python train.py --qk_norm=false --init_std_qkv=0.0387 --beta2=0.98 --decay_fraction=0.776 --decay_shape="pow" --final_lr_fraction=0.1 --doc_mask=true --dataset="wikipedia_en"
MLP neurons of a small language model. Each row is named by its layer, matrix (gate and up: input weights) and neuron, and shows model dimensions 48-303. Each number is 128 + 32 x the weight over its row's rms, rounded and kept within 0 to 255. Numbers have three digits each. A neuron's up and down rows have the sign that makes its largest values positive.
Before each neuron's rows, "fires in" lists the words (lower case) most often at its 100 highest values on Wikipedia text that the model never trained on. A number after a token or word is its count.

fires in: "she" 24, "he" 21, "they" 12, "is" 6, "was" 5
L10.gate249:105131109142138141082132182130122209157158126131075156091143154138151148179094118126080163162090157110129149075143093097072132114207118102160127184128128137154109164141171130098089171126147137115206127126159142098113124126150127208154092112115078148112142124141075167105126158148180097134085122172096124146092169109093140157103107117129095144146167107162089173186125111132119091169105108134151114144134119137124110073162122096131119168048126145085116161096109120140116119107099110073098114116125136112151137153180065092136086092164118182133170105092152127121193092163105099166145122144115136138109135168015113111105079158186103214096122146107142137165097181122114164127116109144142058091106173128137245126117108110123115178130167138093115123126124149161113061105174071
L10.up249:133136138141124093144163152145108153124136124143112156128124167125114191136035147162083151102075099067082133162172098120119154135142183118180210163078109175121091143169085134148150154122033141127135129084137073114202099134122170144139142132106166125120157170112111145093111131091152149100073136135155089069130125098110123133132102077138124081046132161121144105115148093163133135097131153115108166128153081117170090115114130138085080126136137140152106145150116109145101075144123129149158169098089138124100185105137180102171140080115130095135096156115102136089131082180134139117123101103130144160145171164128168065068115104157142163059114127157143091118104071105150140152154116127156085113116113112204117129147133130103147106113158112136094126156125062131167124046115110

fires in: "would" 21, "to" 19, "i" 10, "or" 5, "0" 4
L9.gate691:114102138117185119080156078101135065127109186185118155098154115111134134172112079168162187142101126153100115158130045150174156165083121159178113154114056189099121119148154116158123130091170101168164132145139113120111106124104171111123166186131104060184068117106166113058142142121154142082142185175101161071071135150141102121100147143142115165101110129173067130127153151137109104104161125084133151190102138144076154138150091154111107193137145112150178077133082155113136141099099138154103112126071073135111079134155092112097115195107172131145173101065207126124114110130049107164074164141130160131079114106163191132127080113202180185130163131128113134113107112110178125127135089106142124117173163133173162136066114066118153158092099110158123113151173131123125152130084117
L9.up691:106139079105132145134132153117037112119108114115104052105161171115158130151112159183131159172147177076103138096107138136154143076177174124185162095136120145139127131095131103134118121175115132100143144139137132104187123084127098122104126147142127180153166106126083143074097136107152101090135090191107139120161171140101097119102156120150179153148151089191106145172152106134120157155148137117107146116093167082130115109113185091087165110075117121126149158128130151089154081188188157160115129173118074058175132106134139141126046144104114118096169100175118129129059165149099144173162145135167117145135158161102114139128114155069165109104129119195129131092099111069095087123143146176084100115184146134140130105195123169131157122081117095142164100129100102133104087112070104

fires in: "the" 39, "her" 15, "his" 9
L8.gate252:107171151101169119143161165140169146167171199166183129142105087120085078167094119145137110190115139145135155127130140117084086136133106138067092118118137111134129130144068078132123114134115152147146168149082081157093172126081094148165150115156136127145132084177102136068107147093105168129156119152113116101101155162132114113059111070141178059146075107172138126047118202139138133158094067090074133104104150115132120160112158095156115190087106181198100197109104144134143146058068112097110146097142175123117115105096141119126093129139070092118132163163114170123136102089108154172082163085115175081124133125098132161184141164078105112128153132128149138141073124129145142122203113088138174079208081177154085138151109185170105124121108081106078139157072106096118137136127070
L8.up252:114150082132158125167073164173115113104112079145179075101123101111128105085132168173146164149167133080152118126106152155119158166129103153079111108151039160104063137097140138121105168170181110139100082128135128166122060173155125138108169121151130125060121164169164099041087131148155081071096102154147136141142125103100204151127103093117117136179074124072216179113098123118100128086086097097113127125107123098119181129103080089141103094147102169099120118144101149125075147164139132105181090096176172131201110123130103126185126061145062099180074126185171182149127094120159132067101170070165146102132139099111121137113131116168147081112145126157088131116114161146080155183126138183175181110089171133176169128147161145103087135129143137051145129083108113171146151112117163

fires in: "to" 17, "he" 12, "him" 10, "on" 5, "had" 5, "have" 4
L8.gate198:112084149130090151100152180141154139128097142065177140121166152132094183071112129099101202087109138148176104113067098078095093204166128134109115179190059147147098087163130155105111086132119124158112075155135151160184136156091119105137160071154122126147131117167032115046132129131116084137149172158129096135126098159166122070158077138125152051151160154117128173125131115083119137131118135111141114125122179136113111146105112157148150161117148151141088160103145147140210152120086136152148128158142103093189169094161206060155116191072079093077143109136108129097175151113092104083139127099164189095102143172130133134132151109135126117136144162168171152190129087141090118129134096094140147084221058153122150142129157145169146067106101085088164127100172142113126137139166146
L8.up198:106118105123129099114125088132118104175115109101156099071159124140147165096111134146165182179106165082105114078168109115113138078100139081151143094152125114096121092140131119139099070124053063112122111145167053143111170077113140169113147132113135126118204156131121111176147135126175099147127104195116124109146210121128160146106089110212111125131110157169087109093112116105109099140076181138089136139177143109158146158102117128144111114149114143127125139138114156106098200115106175099061129143133111098111223114150188068106154159106106121086127091107131074115127148087094118086110149111109058098124151179127176196148109064151091149137116111149145084105137187175130123124119089126145147168163107114165154145155148121096120111151159123131114116138141161101140099107142178

fires in: "is" 17, "was" 13, "or" 8, "not" 7, "are" 6
L8.gate836:122183110167144079139136175194158154074123154131157143129170058137136113197096117133080074117104117083147101081154112139123105151135168095134103141142088139129131118161145192064153157085122142147098037155114169127137137158084141163138172091116134156121142153119078144104128063096128143130107177125114139150109057099180172099111126146131139110161134117121133160125091106070109120131075145163168130183128110081138146114140114091131111116087168092098128180085155127203171161089129131133080111106104098080111157116145101149170085097117170084125119125172037143143133093155136094154105158136128186156112091162164156142130131135115101110165127118051072153137124165169130135176131130159142141167139103140066171191129128133135227092135151170156121062131101147146164149141110087
L8.up836:154163149087155111153147085170067099131065123133145131098174117110069140140103153168093174148098158180144169088157058156147130131157128158138099103114120142143134179105135106190113144139098082149115157056115142095154131122150106113092181140083147137117061105081117155146120149102168090178174138078135177098164137150165129100152129131067127123124127120186096098118147108074140114075127107127130102108114105140098168112155165103141095164092186094177128137149073149150119148130113100105129194175094157073133173119111161121086157108117150104154110129139093109169097134126110176103119126128126154125082124063094122098120124124068181109102087085205142096088097072100096114086108094137114147164195203140154149177114120086159132121141165125136143092131111091139134148105107151

fires in: "0" 56, "2" 14, "5" 4
L6.gate339:144099149162193143149111139174124185092142136104110184161160129156128114187055097126128145143103095166078130142122159158124182149136138093097108155185117102162132082202150161046095146143156106150117098119113172124105132131094095100151145167164141112070185111132147123145098089147132146122150144136131058144124073126136161086158103145159098120134133118100128125109096119079095094140095127146128129103149133094087146125068043159148158117130134107149135130139179106177131110113145109134100128172107150131074110152111091124126115135093080113093123160120096155114160095134161115107103163111137159129163044166115106123109157178172116159195089253178117099097148104094089146151136162188235177143131080173137128145141140081123134124128092140133142130067162084060124148160150156
L6.up339:156088064156121177153147096175108131108191128108093141160140090134134120119100135088107119166094115128149135126126058163127167091110122137122159120154127132191114108174145118094088137070196113123170117108117061097106138102094114113151118103168194125117106109109113114115161120197083123113127084141155121156141107181120137128105120184143119129116177120121084121109068115099121076092167082099132108090112156108166111096113106175141112086212138126133142131140156159134134066092201111163142100144120171127125112167067109152134138084121143104133182121108059139172130111134114125136137178115117173091135170157126094128080158162176155160178135144157109073125133133130106164121128155157129126194083180090145166090162172120134156083123145128144129121095107125070109126142124152

fires in: "the" 52, "s" 15
L9.gate778:126181163100187082166118135121102108125150101066120108134165163170086064143154104113159138210171177079102108180145143113154153123136073122076160129105153190110138090132104056082146141075099142167181124184139111143141110100130132161167171164160101120188049150127156129116119126084069107130123141171151085135106170100166195091152153091088156130065095166149114145116144171086142130139072121104151186115143129088108064136151108087135160199123129151149210150119122154121150167111117134086143157117186089086138179110116160102138109141137118202156126135100102182136090115146131151116170139122129133131138141101147068129152155059160172078122134152084105095179161199171145139114168187133185104134134142143096134105126087121106134120147118159129155091171128084145105135145107157
L9.up778:087105150105129081140112163101154157157069138128153165097120077186138118105073118068132138105142138117117102136093096123069094172089140132096134139149177152109120111049103147083136208116114103128117147136129132178077133140129125173112088102149155139057103099188087063109156117118092143102123108170106142120129124108092171114091151147112101134130130117101071097129051097138123159147096143072124142144132107156182121184123052097124178131080085203070048121115140151093165137090163120185194058108153128099148192104151150084164125126174127161100144091116090146104095163134152100116109197118144178120108120189119120192082134123138044121110158111094105133167137156123146133083134107118123151104119145168119127139128107123082127119099089139138073154164092077086118132095085156

fires in: "in" 33, "not" 12, "all" 7, "most" 7, "before" 6, "by" 4
L6.gate1:093088171138104075112109120148132174132084162145114144143092165071110091157147102102161132110119098155088152127136084090079115186159187090152117154137187076096126151119161125133131156162107092093135181122080180094119136153111093155164131108087146125097178130166097118160129072129078064140134127121159167148151096130114174130061117079133079149078107151154087140105161104135170168170113125152133153112136196116050145160094141084124127086139126183177107167132167145117159155194092115148138154160104091142102144091139121137123101137164132150060083146081149137097122125061104096157153150158154118169115070080130161135174180101121118120202148202206192118132093163168076141126175096033155103151157172197109150095058171108081146154117110079133104111141133142130163106108098179
L6.up1:137104091136084165123129165074150129127107181126101091123205134087115108131133114118145123121118119131086173116146158094127072162157108109088171153124170096167075095148016124147154104094175144178129088170116115104111137158150116152137135149119060106070130187139084190058126153128137087095099156166100169180081107160138051125100101079153103100172101123105120122134154164111086129113145166136062121143131126103154112116125097142115082141167169118137120149136202157174094136136162086118101122128111177092065107096145140118109115158132151165153139117168112126118091157101156151107100131100167057125083075138142125131179187071070164108136157141180186169122109069164116186155146090147192142155160156177148184090118117110129131110195167048159117155101115158121132099120125139

fires in: "one" 50, "when" 9, "even" 6, "al" 6, "once" 5
L5.gate220:124144135152206144166109140142136198148077145137176081193106111073126175113138140107089148128103140137127141124138103108137113099106145099107135142131104110146139062132130169157129104128058066133095124187104119128087148125125174118129096079047054127133104109152116129071121118089137111145108149209106129141134120146090102173123126166136140133059094125138101096153075114141200125158092148112133133169095158112125110095170130112152072112147179097111092094129124105193151142162126196125114169149167140049134146137153134125070148141140142123173137167089109103103078180130164140113136217098116099157119100067105120097095143140138138125108086130152183144106121129141158144188153138176174134076151156128177184134150106169077105141077130106158114162130151110126099126075153161
L5.up220:127131180105120136152117117175119131169129098168123182116154086101192082136100105127134148131037152144152119102132125117132165104116128155110066093085179101128120143154085166145113086122133071127221113088101115153198132138112139145143131083161168150072119170147137135136150133114126146148134122103108141159122123084160051154117101128123094108094124082105121155154167111095145119189153135092088111136142106134151131172078123130150086165140081143116149164157031171120129102073151083054124133113092105187133119147159162145100157119131131160174172083140164181122153133105107108179134115143103127105139127126128080157180103171124109113135123118096142115171115104031144108169099144128109100093164163129106093083169109148139136117144113125118083138113087158142119175100154142

fires in: "was" 16, "is" 14, "had" 11, "are" 6, "to" 6, "be" 5
L9.gate824:165138115140178103228109146168162145125094137100099154091156087155144124123159116094058179160172144096124135108094048112117147195084110148086182102147135092083112153126143143113096174161130061080106124127188161129161105227101104157129118135092118104112098131172104105111153123158119088085169171107137139091115141163130108092072125138125158119140123127097095144150145106139093132110101131104097179156124141196099064109153112088170130133166134112042115113119114109153129130141120127114130131180170159105127181139130080136126141086083094193129080170119092128127142078102141113112072089135086151153164098095114175089082143143159145136119116121132149087129106103145100091081115142144091129125148113164107163053100153102143148097133147118141152171085144126089159120105077185
L9.up824:176068053090189131205123097160066154165119089137162106118118126079154137082133110195062099134129146144145146135112088102104100135107173180129157135142119122108096094096047171117070128115116132121156123133182205121143118134206137192086171172160142129061170152105123140121154086144108138058135143100093144116185136146154107108069152105090126182092193135112083145175124138060158106089145142078168148163158147159130159065150103163132129156161079140116070198102136138118119194103131184120141129176162155115118114074099115109107097121084184166102118147106126179137133171144163095085115155060103150087154140098082101162143134137164151148095138093159138122170151167152122145143140103132130120111159107098174111107122115061088136107108165146125177089141136133127154140085134176

fires in: "as" 57, "him" 4
L3.gate25:170134109104097122148099099113072091148119157110129128101109097089141121129167132163138114149116069148114124102146159070110099079098130138096164160128158102096104133102111158086168078110065069200099132169125129133122175079143137114127122105074098115116110125154128094092104091162180102140169106099120145137106078141170174123160091137118105161175134128133153151119084158104052152131107136111190168178123172155118133086101140103106150039149083201116122142178110123109134120084082130087082116132106058155182107111150156081158133078140108107064125149115150105141130040119134144089179108160111145084119060116113134098170087118191151113121124132141142101178111103205153108102093160120105135099146151113140132105141108160069118176111121092055141112140118117107147096156108191
L3.up25:111151090130113134130122171148125124137082128145118096120084108125170124083121143094154106084111125134079168148112169071138127099119157170145114118105082217122087173089091121109141106106081118074151175143129178144182138146210071158125129149094114155027138079112123167143167094144163079144063177111136136122116092113157142145188124154162111169167077092107199073146172159187148154111136129124127106136104120112190125148077121177173185096148134108140166169067189138126122096116163102155138133166073197127128097134168125124181149156083126153085129137178164116115098136103092164172087086113104157135117154109157089142156184160102088112148091124163113109180194082131099158127133154131102150146164156209202134158153192077134145149150105159114148148175115153158151110084107125

fires in: "to" 31, "during" 9, "faced" 5, "caused" 5, "1" 4, "0" 4
L3.gate848:146107009092116101156102153143133069155139149070135134116136130148079111141155161064083107121119166087121179064056105117092121107114154099119132116125155144126113123110134133170139147120133055140157149154188186167154150169142105136130077114147156101169122103130107180144138136130129108095162153134130137167113168116113074115093123147151091154106108116135112104113129162120140148160104147175182162068103216131106155156107143123159084118127177107150136150128186141137141133095178145108161110199126123177163165194165108100135166164120114149132172125125120119101089131127064104130100161168108158108134126111150183129125163136090132194145139129099137110123111080068147120126147144143128103129207145161177107139157073109113188111153113101138183111125060096171109090110121170
L3.up848:136197099153070110147119146087142153094103204115083114148130191083188127152128123096107149158171136120129143153137144209175156122128074126197094143124161108096115128128183088155093103161136155108138088098153153103115155141127122166109090082113140185160125045120156167076172132101099094107126117146150164157104139174162114160130184149177178140152153164126104061150173135126107185169157086114132120094117140153117106108119107122112183158149103145124053130155135056060067134111149124148159091090176158099154160144151196119117081116121103062135091199055119132121052121152191122109112127119136097148133099142117158101124129139169146137116095077110155107126131143141107166132159194111098082109098135040115116097154115121146149120144121111133113169176114170133140158130061145

fires in: "as" 55, "were" 9, "are" 4
L8.gate226:111107082176111133113144114113134134140135131214130163190132147116066139153149127172130114151104100078113110107159151172097068142112222126101186134173128123081109123153108144101111162094065112127100092140137108170154151171060079153121126102154142082153115183127125111162126096107114125134108083166118084195094178106190129155117113093131088184155162166205158177107100087107135151151131137118141084103112178121089158136123107199103160107113058114097093159106116088098174163143130094171075080121143099189133082132166163085113106146164133109098099197140107109104115112134086120088127114161151112125129108173137180159133115084121124118143151093152165124189115145073164116120148088076181132153174083104119101104110125163185170147143126082073116136152135125133116118143124120
L8.up226:150101146105122120146147137115121108150091129136111123159131148125075127059115067080067106078153143115122112131140122179113085147185103120188111216131173118159101123139091161103112069132175141145117118157155149145113178163107112126114093113134198094104146149130111132144128101083133146159164177159164142075100151081135148135158091124127173098130071164136195124111117095128092103099088085119104165168168080116152086158113112151198135114125138169138140137115078062115110104100040064097147147149136130175119170113139078108092106158134086157087102149106126118116076160106097159091132180079120116154132135152154146123100083141149152131123129104141131133149141067135117164092104119183102162071205137097188088135093118135102113114142172128166129088156149081170177111127109135

fires in: "state" 30, "national" 13, "country" 8, "native" 5
L6.gate934:164197101148136071067163090195111148127104060129109127129104126083181071142152085163128103124108124122127092131093097093096113099079192121090132109156097190167095143039134187136080169119074123138126111122161165156152121143050121122142184170149126143136129096105158143139154153071164088176155191104144136116143155146131153159096158104077131115166158131115128056157155116128153142127118123111083111170177075103117152126107096097153127138164088104118147091037121127163170188101094092112101099126096130099106061189104075171113103085192106108095156180126074175177193113128108052177085113154153130109074120143104181144148115116154101182115119104131110122133106132122112133150102136104134094165166097135098112139139177171133165131148176075054106110104054075096103146170080125
L6.up934:116144120233126089132121109178116142131110182077048080140123139110113161168099114107142110082138177125100139183141127051147092113194133191145067137064117142052139101131120104162132119160145168169160078116165171192111137098118127117128112095107096115142165093150060135108158136142138166123186153115113142138070122122112155092097150095123170101081110146203127156148111146169106097125128149184125108089125122156145121073148140115196104167093135115069116176073137098123133114117144164110122144105181197138147134133201107105152072092088106145093149199096113189098140090062149112109132101083139113161164143101120140135118149090164081109137068115100097107064138158115097149134122151120135136126087134141107044111098115146122140092124088165128077105123133101160119097154092105

fires in: "to" 35, "as" 13, "that" 12, "ed" 4
L6.gate535:145133105066194142114118145163122105117089189140180160130127162133082129127142131126148115117063159118097088145164193074151118117129129138140132114179148108136160095134156103101166152164110121148147131104093158071096200147125112139168128139091120084156102149086074182107144169097115134155154126077145162134125149096139086019100131115159131083154091135160117112118122112111140113097168119130107148134142138149096133123136185137095175075106092128118183193106150156153158076122095131150173186099118156130065084080120142139084087210112082082080149140141124137094142090092109085136126138145123109118163059150116130156160167133170072097218122120163166169097156164148073110085126123094117113129090155184119151146106191099084138126112137137090037169181083153119120101120147136
L6.up535:108090071111050142107153129137156101065179120138121130056154123150070124027187140176165120126122133159120140065119139199137149140178138158112145135158105129122121155109129104113108139095120117149083132103135091146128101081174106155109144109119163137111094153148110121164138146140057094169108108143092136140145139124106131169172114110105139136125174135114140096118119076096151098191110126116147133106149194123139099168154102159149132156140148087157105079178180083100120146106200121152097127131154169188113171151118084160179152164080166132164174114178080159157093104162151168192156127111145142091176128106177143132145132124132159112107148151100112125146135056202081114127116123150126110109141084183046115102122134107210198080205133106069209151111147094165156111123117100

fires in: "the" 35, "in" 23, "of" 4, "a" 4
L6.gate81:154168146129118081113162143137130145082103125137100069153132156136184107141086113122082110165119163092082117130111184108129079101134119172119144152185172116109110132169105138068167114142116127095134143171070149130107110148135145106127181136130196138139148138143139155131151060084117122167180107123094071164096050120104190125124045121115140055100080172108129186077139106073126167207090133068105105113110157115131144093118056100098164110097122095056156156103120134176114107082110167139144121096181144114095144127108167089138089108192091103116160126130099130111127106136161075113143170105186100127138085130069146150105180164134093127158126173091141134147129172077091173170159175173141137096120127143133160114118095175037144094170072141197110159147065046142089154156137111
L6.up81:128095112115134139118191087171102090109128070118097089124145133160105127175118168090155131153045123112114110140118188160106164117146093161140147102126131135135148138106116089146131183137105157137084161135168102129117147175157121168086098164137159141131147147147134142108145067137115145180141109104148099131067171179074187083081116148152150141120104118138100146180119099079125149156156173008058126118184120109158171144197144131130139100081114066069145197092154165125129141141136139097182130167114082146133160166125095089130105160140085150117164153107155163143130137142095200152108152148070119128112125145117209085084129178168116202124133100138190186184128094120175173098135124168117120129138109093172086086092165120128148067170141153172173120095102130105092132165089130

fires in: "is" 23, "was" 15, "album" 8, "are" 5
L6.gate582:107097065147099112133139139125164125142133098121120095102085140135151073187136115053101151158112129142204188183160086126110149128100152138142078098149133116127097166134126092140164105137155135110148142119116140130067138121131115158127090096087090113079109156088117156105123108143131084165115122126138135135113141111054157124082145090137159136169078114185149161112161151146161137151153114098165140112153107136089105078249147057073116166112178065135143149117114178168126101132160103052094125146095126110138141128175122119151130151098122122127178141144131109124134139156135082129103152075090054064136154121118149192136159139142155178173170144165088078157144096124108157114097159180098142128184067091128118101116152132087171126127113107132131191143118124116137147117137131
L6.up582:096164167139133069148152128151059123112099190143121062093158118126099121117110152135101094165182178110172139124107078149119089094145193127135162121140161161116175080135160125132152111120116060150139127088131220124129064135162114150154208100084144182094090127167077105108179096130201082121130113100194141156161105090110119125093055141150113082137141116056126130124062136108085059096115115147078097132140108101141143158109113110108129125146176141147140139110125097115092177141091136128129166095160094194150115146144120023121148119186155176198162117103131096136165120083126100115182090127115111174113126094098124070101106163138149118117152111121113110159132168152074169179094150168135130215162189190178136114133118156159110171156116112151112144052107149070150166092096106

fires in: "0" 23, "team" 12, "single" 8, "track" 5, "film" 5
L6.gate399:115165119142195177165130183131084179121138139104168081141115127167122137136109131120216105117105125072123139132140188077120107111169097145092112117118141152106098110175122178040166138118140130102168129133131129164103156118152134061136158126095132122115110173108132167223126132156075141113151125098114050155099129144079145133115124143123127157085132177116145108132153167151091142195181100116154081117176157114159160080129114127122178136121105105127120184137137137168156130084120110152197135112160135143084125079076104132044112127099063099151166116098148122109161168191143138147111132100132138115155123114155103125083123157162134147103118174146068140072145045068088127127140131157113126066111139140087117108124118148102150116070067108183106108099126124171091157149132113
L6.up399:152096150174193132150108162127107087056102116141138113091101178134138074093093117113167107140106163150161095132069164063157104170116111137090152107138118138067096151143092135047169141110129182105170172171158087174109110163131136111142153124109149092086091136108140128166132060109092137103139129100130032168127136154090102153109135143134203099159154124127150140148165141148120125173174122120119082195198176114144159087149102143134165121094082114107117161124121158126086074162123114118133166136165148151120117083069084129121125101087122167145148121136133127117188213108079149133131123057185160104152138139165102118189134166144161184137119169128105140167166077149147133136163081178071140125163150115175124133119151144129137117141108142149165147136115110165112152101164082

fires in: "and" 30, "few" 11, "than" 7, "number" 6, "two" 6
L5.gate327:158106189167186127171085089155148169188159133112201157129095156133106090132145095123168105113092134127122080194082106091134119125114203166131141155089093116116145130105113160098103100116094092131103077115110130165118096126076129106104152152106209105116112167100129163142124069068086115175138084133136152108138096173158142100153148060100134142155122122197168114138135131144142132121140210128167137134083125106125176103105119163154136135165149156083134142096145103031117133104082107146109113155144137166090120166168101133138074159129139109169112121182146141024150105055215102088133125141178190076158083176131134169141082150098080080116078104107119089139122126134199094110083085146160100164156161141113101164072143141171127168118179109053105151108102108109104109118142180
L5.up327:119158135166131107167120145169111085089127180127179123092124152102111114123132167168174090083103109065140188174161095152067184090168153109128108101086189101125123179122120105116131104164112073136088171095175118086175127106106112130103134139090164066133110156121068106117089191113189154105148119163166176121121114167162081122136136124093105119134155094159152153113144163136162082081128125030144200136106076131154159138206091155119116160133114122135171116153114110067181143121141157163095089105105134158118142156099107124115075159149117160181143137168103098082158111141181154137102159102142098107146103119108138141125100085106095133126155069228166096133118150130106108086132140128139127130131121135116142093086065158143136191145194103129157115173102129160095085100139112

fires in: "an" 32, "a" 29, "one" 9
L5.gate781:164099091145119069153083171167106119116122174106101155037135179147124137101123135108102155101171085182081067089115211149117135115068132080135119079116108117094161089109069120146148122153067133170133124148120089092124113118144139142106106152155093124099074115159134173091147127109074105152133165120133125125124213164115123160180073099175142132099200118098084131112126169156154151161112120128130116086121169163148129072090114142078164128135118109113112104162088148180090152150143094143138114111104122167111102131227169129137108179182090137105138126090092076171077119176123122071136161123132154137170076098124112157088134145089088083135119105146151143191149128185134157167167066109172143095094120174138142125147107120150175129117158103171126108114152167117109144121130156
L5.up781:111139119118036140191163118164155179173086120133088134140143146155148140079155110102109145080084130140162130127108132119153133162161152131165079130110094101093142115154112167136108094132121125160134086127110094104154092061134127100122129106134165096120123159163064083131068167149156154146117123139216135146119138079103126165198146157100115169092184100125129165128147157157125169205113077112176076153139133109121145107116111139119174102145162189169128123076122119180165104110182168115063151171118089141154123166199105145116122078047096077103123139123192127131181110161118133118100161111088144179122106167137166106138107167136131169103154116144164151128176133158164092144096181121099125106112141127122149107138098134181080046120158126160077104075105200106193127163170162

fires in: "by" 61, "it" 12, "in" 10, "from" 7
L6.gate845:103110098143159169144156135077143145097118099148127122171143200145103115108079140106118178111131156073136159134084155101077099119089047098071164148191130116146167102164140104118111083151112107171097125158169139144135093107150143202140091140102131188142112128202106076127125105125113039111076149156146110184151114105097103115083112073102119135101115182120150142101186147128124182185140176118106168125123175131105180111034107093157137161112064170079119142148154105141142122153111088141056108210104126113072138090092132093098162109130092090132099164116101104110117099093121160061116112119174165113124120133114094141088111087189053223108126095204145128149129166085108163153127121132120076125166156164134119105175102150131172163154093075145103146106103135164165170100058139
L6.up845:142148121073169088116097163136134170115138152127088154110147156149128176117047146192104076131168038144124101134129134165130088154148136146144096096082186116079176048072072138126110184064144093114123110119086158139095159150091097095127133135157114140087163164141134129124163095086140106132143109113089137198112123159175162164121087148127132119140138141163132164150141166120142190174143152183179131142130123112164111119132158127144175150121175174136147110084164137084174167139110181207049149154137109116091114143159204132158139106197119086111096166098048145090126153106148127106128119102137073180112127111059068173120117113137107097158194177140139139079152135119094120068128116161121146109153129127189122161142121136194135132117100122110105102110069149123124144051144119

fires in: "was" 31, "is" 26, "were" 6
L9.gate668:179098099122082126155142168159109157138118127163098113074181119150112138158067108155131102113184147105146206071136118146073144104163176134145113114102130171024145101114097148100097154093099048137070110146211162183167125172129102131124126136059097166149129128152142190085119089146072123098170155140155148144156133121139088177151114107139147138187134173152134161119141129121134085127116148148174162059131162171099125116119135082093143138148082071119132054067075112178164184194074122136111140152091154119109081145249137082111110137131105136088110108117107146100099133143088156134088144093137099173155169067166160105121119101153138143144115139106154095127106065098122081117108126081110132181155102130149131129135112119093058077114121146065184097148140173214108161130121153
L9.up668:179131126141182118200131142138174150102108171168144145088150184152090180161078112134131174077081174090123064180119139117146130115118108144102159118119022128079104125169194121170143181088119160130125143100151152127173200108089080121118144158092157135109103139160128082080186053082105161091101163116145162041079155092184122127118106095087140070163151113151154150087118172097140095105101123054151105159139142097170120143113080139121132155134156085017124117104125121146149143105106122162128137142122117111088118081153147126110175065120136196183074119100121204088141156111144064048078141160082123060118106144122175107163113099108113150102095153095162134136150089101116102108137136125108111138164072117146156125101147128078086138151114102106130130087136125124170134109101140

fires in: "that" 40, "which" 27, "not" 9, "only" 4
L8.gate255:159115103161116112107133094139113123191162153119140145167160143146100159181140220173159176125151091186079111164120106112112083151104169170168161102228118152149092138168076139127076093092103106120108124123103140136173155159145085123158147111133199164113127145133076158083119098122164116139031138178205098094114182142146203130114114121076108108095140151133146110176130160155101143153105145121093132147043200128101150170135149121085165164133170128066093141110164139084171161100120180066168107139116168102083059160119142148160135096118081161121161150170141117101148197090128120146132189143127101142116096143158076102097103143162085098080136112137161180171130163136128150130129146194157118126080129118137123131146122143178116088116104136067088124088169142134114116158115136
L8.up255:122147109090143136121132113157136153132149139153037119123102142126129152115118094144058177173113169133128087132080152129140099140117084120110086110117147177116230137093115117133107162169137077122160092149136165143193153134068098166170159144138104155102135108143089127166109121168160093105123139162131067104116120060118137183124112123131137114124134123088089135130155095161110145134197170099175174131106140134117156104165118101085165112122106096172130103091128057117128169058082111157110176131105113139171128119140075083085093158114125081131186150132166119103111085124117113132129121144090138144101103161128094080114151056177132151091102118178169139167114162108117168175085091100165109147116116084119117167083110108054096168138114127151143160090179167158106063106205086

fires in: "that" 72, "also" 4, "pen" 4
L3.gate199:152092109156141149111068136122170134116124081149134099120120126159146158148140156127153097140171163216083146044140131081152093088136141093140122156229229102147106164172137092146136107089085167145184148059116181152130104162105136149128171128130080154138160108063133177094098159097135125213093107123142105174133125135110132082141142151205104095128148121146111072160151177116180122161191111118094094097131154178181151107152165072114188127075093143112137160146182079142080131113157113167182102133113088136135165165119169170143168175117141142103166127170169104104112107121166145133151132070122114107171181072105126138135171076173119083210117144199146146159134157140099195107125161160130102116106100124149083109134105115051133115106135161130131121143137132121150076152143071
L3.up199:071127141100128131099121096082099103098087165109088125120104107159125125091139072141129126110167113128121200148131204112141137112140027142055059111169118175160139188139149170111164120100114117123146112126096105098144172159131147114100155142129140074089114132137128103150140125108137153142098095167180121125123099123160125141196090089118094129118164084106173148128141145130100155120141142151100150118187095126111142147112116089113118125122132111101181135121165158120147164116162130109178164114094118143122082093090103121129140161096112120081165044193137133145110047142090150148100116112163196118084122109136129126112166135167079089072124115175086080128146144120095224119164121135109135101172119054092160110109124125198098111118116119139090104079165104168141102061036074

fires in: "2" 19, "1" 11, "3" 10, "grenadier" 6, "title" 4, "highway" 4
L3.gate77:123186138079164088156153146160148103122052140159167093127124207159125107134151134091083185082163098123132119138097127118177129143175104108087107151175172124149132197124108167115153108190155092087145166134095143122160121142155141107167122159149131129119130150048124138131166096112110125134154182141118116124200105186151125181123095104129114156152175105157183124150113139143125162153142130162115125118117150092086146188141147079103115074117114102117148190140111157130118124142144118171083096111153066120111140114123164167078132176083141116096133168119173148163102131171173123139135128062198218160124162157147117179108195157141144115105110192181185110156191127139134136126167117112158115092153135137110099179098198147158129165096131097140147129094157103126127107107114105
L3.up77:145064147122144120126167128203150088093120123083163064192136064133177165099118113128108134126122178114086081105094127109140117164133069183133137094102128090152106156156083110107065092171159155176157181160183074129123169183097153082162180144126157206103143124152134081139182116126162152111104102152118159130099163161126134125138158119136147092107148095084138097088135087103140137092107106114116116172085113154159111087095152100123139125110073152162094131091154137091088124159132110167155142066035146120054114113118103217128154099111131118088193158157118120095168139127171098102140077091157127127112157151130085099105193158098120088104089121163101141142115185121153115118144097170103187139102134108089150162071146108061158106129122138198169094156100148149151197118142117